python train.py --n_layer=15 --d_model=384 --n_head=12 --n_kv_head=3 --head_dim=32 --d_mlp=768 --vocab_size=5499 --activation="swiglu" --norm="layernorm" --norm_place="pre" --norm_eps=1e-05 --positions="rope" --rope_base=10000.0 --rope_fraction=0.75 --qk_norm=true --attn_scale=0.177 --bias="none" --tie_embeddings=false --parallel_block=false --init="uniform" --init_std_qkv=0.0273 --init_std_o=0.0 --init_std_up=0.0273 --init_std_down=0.0 --optimizer="laprop" --lr=0.000907 --lr_mult_qkv=0.7 --beta1=0.95 --beta2=0.98 --lr_head=0.00568 --warmup_steps=260 --schedule="wsd" --decay_fraction=0.584 --decay_shape="linear" --final_lr_fraction=0.0 --batch_tokens=65536 --seq_len=1024 --doc_mask=false --train_tokens=444200000 --steps=6778 --dataset="wikipedia_en"
MLP neurons of a small language model. Each row is named by its layer, matrix (gate and up: input weights) and neuron, and shows model dimensions 176-239. Each number is 128 + 32 x the weight over its row's rms, rounded and kept within 0 to 255. A neuron's up and down rows have the sign that makes its largest values positive.
After each neuron's rows, "fires in" lists the words (lower case) most often at its 100 highest values on Wikipedia text that the model never trained on. A number after a token or word is its count.

L6.gate346 [141 135 148 144 173 101 104  46 111  82 173 124 122  91  79 181 155 119 115  80 152 182 115 127 135 146 144  93 104 131 158 113 158 163 115  74 107 188 165 118 195 117 143 152 116 121 146  45 154 190 147 123 166 139 120  88 110 163 157 120  77 104 120 130]
L6.up346 [179 158 185 139 177  72 149  40 171 130 105 124 126 125 124 168 153 133 112  99 135 194 107 120 127 161 132 128 115 115 145  86 157 137 106  88 118 155 140  70 206 141 127 140 109 146 109 129 108 200 124  99 147 122  67 101 152 155 152 114 101 108 190 117]
fires in: "london" 21, "records" 14, "station" 6, "berlin" 5, "company" 5, "paris" 5

L12.gate32 [124 100 105  92  83 212 119 150  44 142 149 147 161 115 123  91  88 106  99 111 183 101 132 177  91 197  83  87 185 133 145  84 133 106 164 126  93 186 168 190 125 112  83  44 180 120  90 135 116  83 115 102  98 140 160 103 128 165 131 174  94  98 126 148]
L12.up32 [ 96 122 112 182 140 108  78 102 165 103 150 136 156 128 105 140 140  76 183 147 109 176 155  98 146  89 113 160 115 137 195 122  68  95  96 113 124 115 142  92 112 119 131 187 119 101 154 106 137 172 113 130 164  87 155  83 148 179 134  75 133 120  98 123]
fires in: "a" 68, "and" 5, "everyone" 4

L6.gate165 [ 83 147 134 120 122 147 124 122  85 102 147 122  97  97 127 167 127  83 142 117 127 118 151 118 139 140 167 154 124  62 116 123 144 123  89 148 131 146 138 117 154 119 147 150 151 146 129 160 149 113 137 151  85 134 182  80 131 151  88 102 156 178 181 160]
L6.up165 [115 156 139 125 127 137 146  98  81  68 151 116 121 157 118 130 136 126 144  84 161 175 109  97 121 113 128  66 153 143 132 148 150 112 168 121 142 136 159 125 213  87 147 169 142 103  98 148 129  93 130 183  77 133 124 141 151 143  86 108 141 163 158 206]
fires in: "known" 22, "early" 19, "short" 11, "similar" 6, "different" 6, "late" 5

L4.gate205 [134  76 105 134 140 114 110 143  91  72 138 109 207 109 115 121 109 176  97 151 123 175 149 144 115 122 107 108 166  59 163  95 102  94 131 112  99 162 161 170  41 102 124 173 135 165  94 172  91 142 161 134 120 147 122 124 169 133 110  98 153 128  95 137]
L4.up205 [182 110 126 105 116 102 175 202 130 131 175  85 179  75 100 133  98  99 109 115 137 130  88 120  99 100 100 207 111 145 123 137  96  53 180  85 105 166 132 172 100  83 126 176 154 100 128 165 131 160  84  86 112 183 159  90 153  99 194 121 158 139 134 145]
fires in: "most" 34, "more" 33, "very" 17

L3.gate189 [144 114  71 180 124 166  89 137 140 105 223 100  95 157  91  99 152 120 156 209 166 146 131 107 154 146 149 128 160  94 174  71 161 163 169 114  68 133 169 112 170 109 128  69 141 117 124 104  90 127 146 156 134 119 101 114 109 147 116 125 168 115  73 111]
L3.up189 [128  98 107 149  97 107  99 128 168  96 203 113 105 177  94 121 189 143 156 201 129 144 101 100 128 158 129 140 121 109 127  80 192  96 187 103  81  94 104 118 162  84 143  97  80 126 107 109 106 141 165 171  88 169  96 155 128 124  86  96 118 103  95 116]
fires in: "received" 20, "reported" 16, "published" 13, "built" 10, "issued" 8

L3.gate339 [169 164 113 153 100 144 165 118 137  94 142 165 137 170 166 109 129 142 109 131  70 141 193  91 115 141 174 110 138 142 135 146 130 104 156 177 155  99 160 146 158 126 145 154 117 179  48 138 114 113 166 139 162  94 112 188 176 136 113 161 104 125 105 162]
L3.up339 [151 174 130 102  79 128 120 151 111  23 137  79 147 104 141 132  61 115 135 152 107 109 122 122  88 144 151 200 116 133  66 108 150 105 127 109 134 112 155 131 136 141 136 141 144 134  91 144 154 169 140 144 204 156  74 167 174 105 121 149 144 150 165 192]
fires in: "tv" 23, "democratic" 19, "republican" 17, "political" 9, "social" 6, "cultural" 5

L5.gate373 [116 176 133 145 136 142 110 154 191 140 103 135 182 118 137 108 154 135 146 105 109 106 215 160 102 189 139 140 101  89 145 118 112  83 156 144  95  76 113  96 158 161 154 115 156 116  85 174 177 107 157 103 139 120 115 100 159 161 136 154 153 115 138 130]
L5.up373 [119 115 136  50 134 136 154 114 130 126  67 173 175 138 111 104  95 130  60 119 138  66 187 147 164 150 148 148 115 120 124 104  63  95 114 110 102 117 127 118 177 181 156 136 125 102 123 164 110 104 104 132 151  68 104 115 166 121 153 125 135 175 160 187]
fires in: "sports" 23, "social" 10, "racing" 9, "health" 7, "political" 7, "art" 7

L3.gate335 [ 91 156 116  79 128 131 142 151  91 149 169 132 166 111  77 173 145  99 147 161 142 118 169 101 109  91 118 110 138  94  99 161 108 137  89 175  71  96  65 130 149  96 142 105 144 119 107 149 147 110 122 171 117 132 156 114 180 138 140 138 114 122  35 146]
L3.up335 [132 120 147 127 136  96 127  99  93 106 153 154 126 162  60 108 103 185 146 105  61 143 150 151 100 103 103 140 131 175 120 163 111 104  77 156 205 154 105 146 144 116 164 146 123 137  99 152  99 114 101 175  41 117 104 155 114 125 152 154 195 132 141 122]
fires in: "early" 34, "born" 28, "late" 11, "group" 9, "eventually" 8, "award" 4

L6.gate112 [161 189 174  71 112 150 125 175 117 134 151 159 158 121 133 132 182 111 188 144 150  66 141  86 146 187 123 166 132 114 154 129 142 136 122 128 100 131 110 103 146  97 133 120 120 184 117 111 127 141 121 188 127 169 155 137 127 111 136 157 150 141 112 122]
L6.up112 [133 143 141  99  99 159 154 104  68 116 132 128 173 143 177  74  96  97 190 171 163 119 169  45 143 169 102 168  96  72 119  65 133 181 108 103  97 167 142 132  89 146 127 185 153 137 167 130  89 147 128 110 137 156 118 156 142 118 119 168 176 141  96 152]
fires in: "film" 22, "episode" 11, "song" 10, "movie" 8, "episodes" 8, "films" 7

L7.gate190 [ 84 143 128 159 110 141  86 111 124  74  73 141 146 141 146 102 158 111 118  98 100 160 129 139  62 112  77 125 163 128 128 130 135 128  82  88  97 116 133 146 129 161 136  81 155  98 123 137 160  92  80 118 146 112 120  44 186 130 135 132  92  75 105  60]
L7.up190 [107 131 174 130 106 112 152 116 184 154  97 169 158 150  87 118 136 127  67 111 126 139 123 122  92 125 115 134 130 137 124  86 174 157 102 138  63 126  90 148 129 195  99 124  89  98 163  59 162 133  92 104 105 106  88 102 111  71 111 151  76 111 113 109]
fires in: "under" 35, "head" 12, "headquarters" 5

L3.gate554 [181 110 122 134 147 107 125 123  93  91 105  90  80 101  74 119 114 130 163 138 117 120 128 129 135 111 145 120 152  87 135  85 161  93  79 158 133 104 140 123 130  93 151 114 138 107  62 148 147  80 133 124 122 103 178 118 142 149 109 154 116 167 129 106]
L3.up554 [162 112 158 120 129  98 143 101 128  83 111  93 120 136  69 127 118  92 140 132 102 142 109  80 136  81 155 154 116 116 140 110 190 116  82 152 121 109 133  93 159 116 104 172 142  93 113 124 158  85  75 101 110 164 146 183 124 122 129 145 122 210 158  92]
fires in: "not" 37, "christmas" 5, "girls" 5, "christie" 5, "harpreet" 5, "girl" 4

L4.gate235 [154  91 137  67 100 176 177 149 155  91 162 119 113 138 155 104  93 145 151 179 141 125 180  42  83 164 140 141 145  73 156 104 179 164 119 108 154 176 141 147 132 159 103 109 130  80 120 180 136  77  85 186 144 114 109 131  97 145 157 181 161 102 126 123]
L4.up235 [ 87 112 147 116 107 166 111 171 142  85 174 135 177 169 130 125 171 127 165 110 133 124 121   2 129 162  94 210 138 106 130  82 163  99 152  80 110  90 137 140 176 146 150 116 171 109  89 152 108  90 141 151 122 186  93 106 147 126 130 150 140 118 145 129]
fires in: "song" 15, "football" 10, "television" 10, "olympic" 8, "musical" 7, "movie" 7

L4.gate563 [ 95 164 151 182 117 213  91 110  86 160 134 133 180 117 175 144  91  89 120 105 115 156  78 147  94 100 141 128 175 124 127 100 110 138 108 108 146 151 178  75  85 122 170 104 186 111 111 125 142  99 126 104 174  64 180 128 126 146 122 122 217 135  98  87]
L4.up563 [107 195 145 132 123 119 141 123  98  88  83 112 140 105 182 122 106 137 110  97 153 114 128 151 109  79 106 136 180 103  71  96 129 113 128 125  92 121 112 118  57  98 116 118 130 137 116 195 137  85  91 151 119 147 191 153 127 134 164 103 143 146  63 162]
fires in: "under" 17, "however" 15, "more" 15, "much" 7, "less" 7, "far" 6

L9.gate385 [177 159  69 110 103 145 152 123 188 139 135 173  69 118 153  83 180 141 121 108 143 122 145 211 148 128 101 170 117 163 115 152 131 171  55 100 138  60 151 163 149 172 131 126 115 129 176 118 111 132 130 165 153  95 143 162 151 148  98 117 111 123 133 156]
L9.up385 [ 94  99  99 172 194 113 134 164 147 150 155 151 123 166 144  82 154 115 181 178 131 133 149 125 123 142 115 125 154 142 138 165 127 131 133 104 191 155 135 142 150  87 100  63 115 148 157 137 118 161  94  73 119 111  89 163 117 124 131 133 132 118  93 169]
fires in: "by" 37, "would" 14, "n" 13, "consumers" 4, "will" 4

L3.gate754 [172 124  71 195 171 120 133 127 170  95 125 116 169  76 152  91 131 109 166 116 149  84 176 160 147 146 141  95 118  45 167  61 122 187 157  33 162 153 181  94 171  95 134 150 147 106 143 109 166 180 108 169 155  87 121  92 167 145 122 145 101 127 138 171]
L3.up754 [156  72 142 121 189 126 144 159 215 106 129 100 149 124 156 184 164 143 168 146 170 147 167 155 141 108 131 162  59 108 135  49 139 153 156 116 117 184 128 122 205 128  97 152 137 152 110  78 162 128 110 153 118  99  44 101 155  98 139 171 113 134 110 150]
fires in: "london" 22, "published" 13, "olympic" 8, "paris" 6, "discovered" 6

L3.gate232 [112  80 124 123 100 171 108 127 121 115 106 137  82 136 154  86 136 147 147 135 159 149 139 130 183 171 152  53 167  84  65 114 131 145 145 153 152 105 178  86 161 122 124 138 124 120  47 121 115 121  90 167 163  86 136 170 139 121  88 110 164 171 113 114]
L3.up232 [166  87 103  70 139 130 138 122 101 109  90 114  85 126 157 149 142 183 104 126 141 194 160 133 146 120  91  36 132  90  36 121  92 127 108 126 169 141 149 113 170 176 102 109  94 154  57 129  83 150 143 166 148 124 136 164 124 101  87 144 143 164 144 181]
fires in: "became" 32, "went" 20, "came" 15, "come" 8, "become" 7, "get" 6

L6.gate553 [139 147 145 104 129 148 149 133  99 136 123  52 162 110 102  92 107 147 186 187 112 142  81  95 190  80 173 156 139 138 103  87 129  61 109 168  34 134 156 112 114  64 140 116 132 153  88 149 105 143  95 132 167 105 213 127 173 164 139  97 149 162  90 141]
L6.up553 [163  75 111 155 144  90 160 179 137  88 116 181 109 116 146 115 120 142 122 149  81 100 149 101  72 150 114 150 113  82 129 161 134 132 178 158 175 156 131 138 101 109 145 129 140 104 126 128 104 124 142 109  98 117 111 108 114  93 123  97  79 138 150 169]
fires in: "more" 38, "very" 15, "less" 7, "much" 7, "soon" 5

L3.gate34 [ 58 140 115 173 153 139 105  99 101 106 173 128 129 195 162  97 126 124  67 179 129 170 129 130  64 100  92 141  94 100 111 107 134 112  77 142  79 164 176 134 101 114 142 167 139 114 122 104  88 146  89 123  97  66 131 132 116 154 104 133 134 144 136 133]
L3.up34 [106 132 122 112  69 136 100 167 147 166 131 151 145 156 126  95 121 170 135 156 126  95 118 135  71 100 116 108  85 115 136  95 165 117 117 140 138 178 117 123  32 115 128 150 119 110 126 132 134 130 141 121 144 101 156 189 139  75  59 139  97 109  73 131]
fires in: "over" 40, "under" 31

L5.gate563 [148 109  64 194 113 136 125 115 137  83 136 117 116 151 123 152 158 112 200 185 134 123 135  82 162 128 136 138 101  75 126 104 125 130 135 144 163 117 124 113 153  75  91  80 123  74 155 116  98 151 136 192 101 118  94 123 126 145  76 112 116 125 114 164]
L5.up563 [101 119  38 159 122 148 144 114 147 101 180  79  95 125 133 140 104 106 184 171 187 109 144 114 161 163 135 117 103  77 135 107 131 138 149 136 158 157 140  96 143  91  96 107 100  59 149  90  82 205 151 190 146 131  82 117  96 134  77 132 108 106 155 106]
fires in: "published" 13, "directed" 12, "produced" 11, "designed" 10, "built" 9, "owned" 8

L6.gate290 [147 177 119 124 109 142 105 123 170 132 116  91 159  95 111 149 131 157 186  75 122 129 142 111 130 109 169 128 165 100 154 146 154 100 105 191 179 131  93 132 150  85 153 101 109 105 113 118 181  77 145  98  60 109 133  89  64 161  97 167 114 146 108 100]
L6.up290 [114 157  88 146 166 167 148 101 140 128  95  73 172  78  92  86 199 135 140  82 136 130 167 131  91 100 116 135 141 126 139 172 106 101 131 211 142 145 130 127 143 144 153 129 163  82 138  96 174  67 102 110  55 141 144 115  81 122  77 166 157 143 123 138]
fires in: "there" 27, "children" 26, "boy" 8, "men" 8, "girl" 5, "girls" 5

L7.gate189 [ 75  54 136 121 154 105  87 199 112 186 122 117 126 100 189 110 137 135 118 137  86  89 134 108 203 130  39  99  82  17 145 157 141 121  66 111  80 136  86  99  98  97 164 108 119 100 119 115 168 112 163 172 125 147 151  94 147 134  53  97 127 133 139 106]
L7.up189 [111  96 148 148 122 150 125 141 143 160 113 101  87  66 139  98  92 132 134 114 127 143 128 170 187 136 167  77 143  86 143 158 184  94 137 118 127 163  84 102 102 100 144 151  69  80 155  73 114 118 134 149  97 173 137 141 127  91 100  91 192 125 179 105]
fires in: "she" 20, "he" 15, "office" 8, "career" 6, "information" 4, "year" 4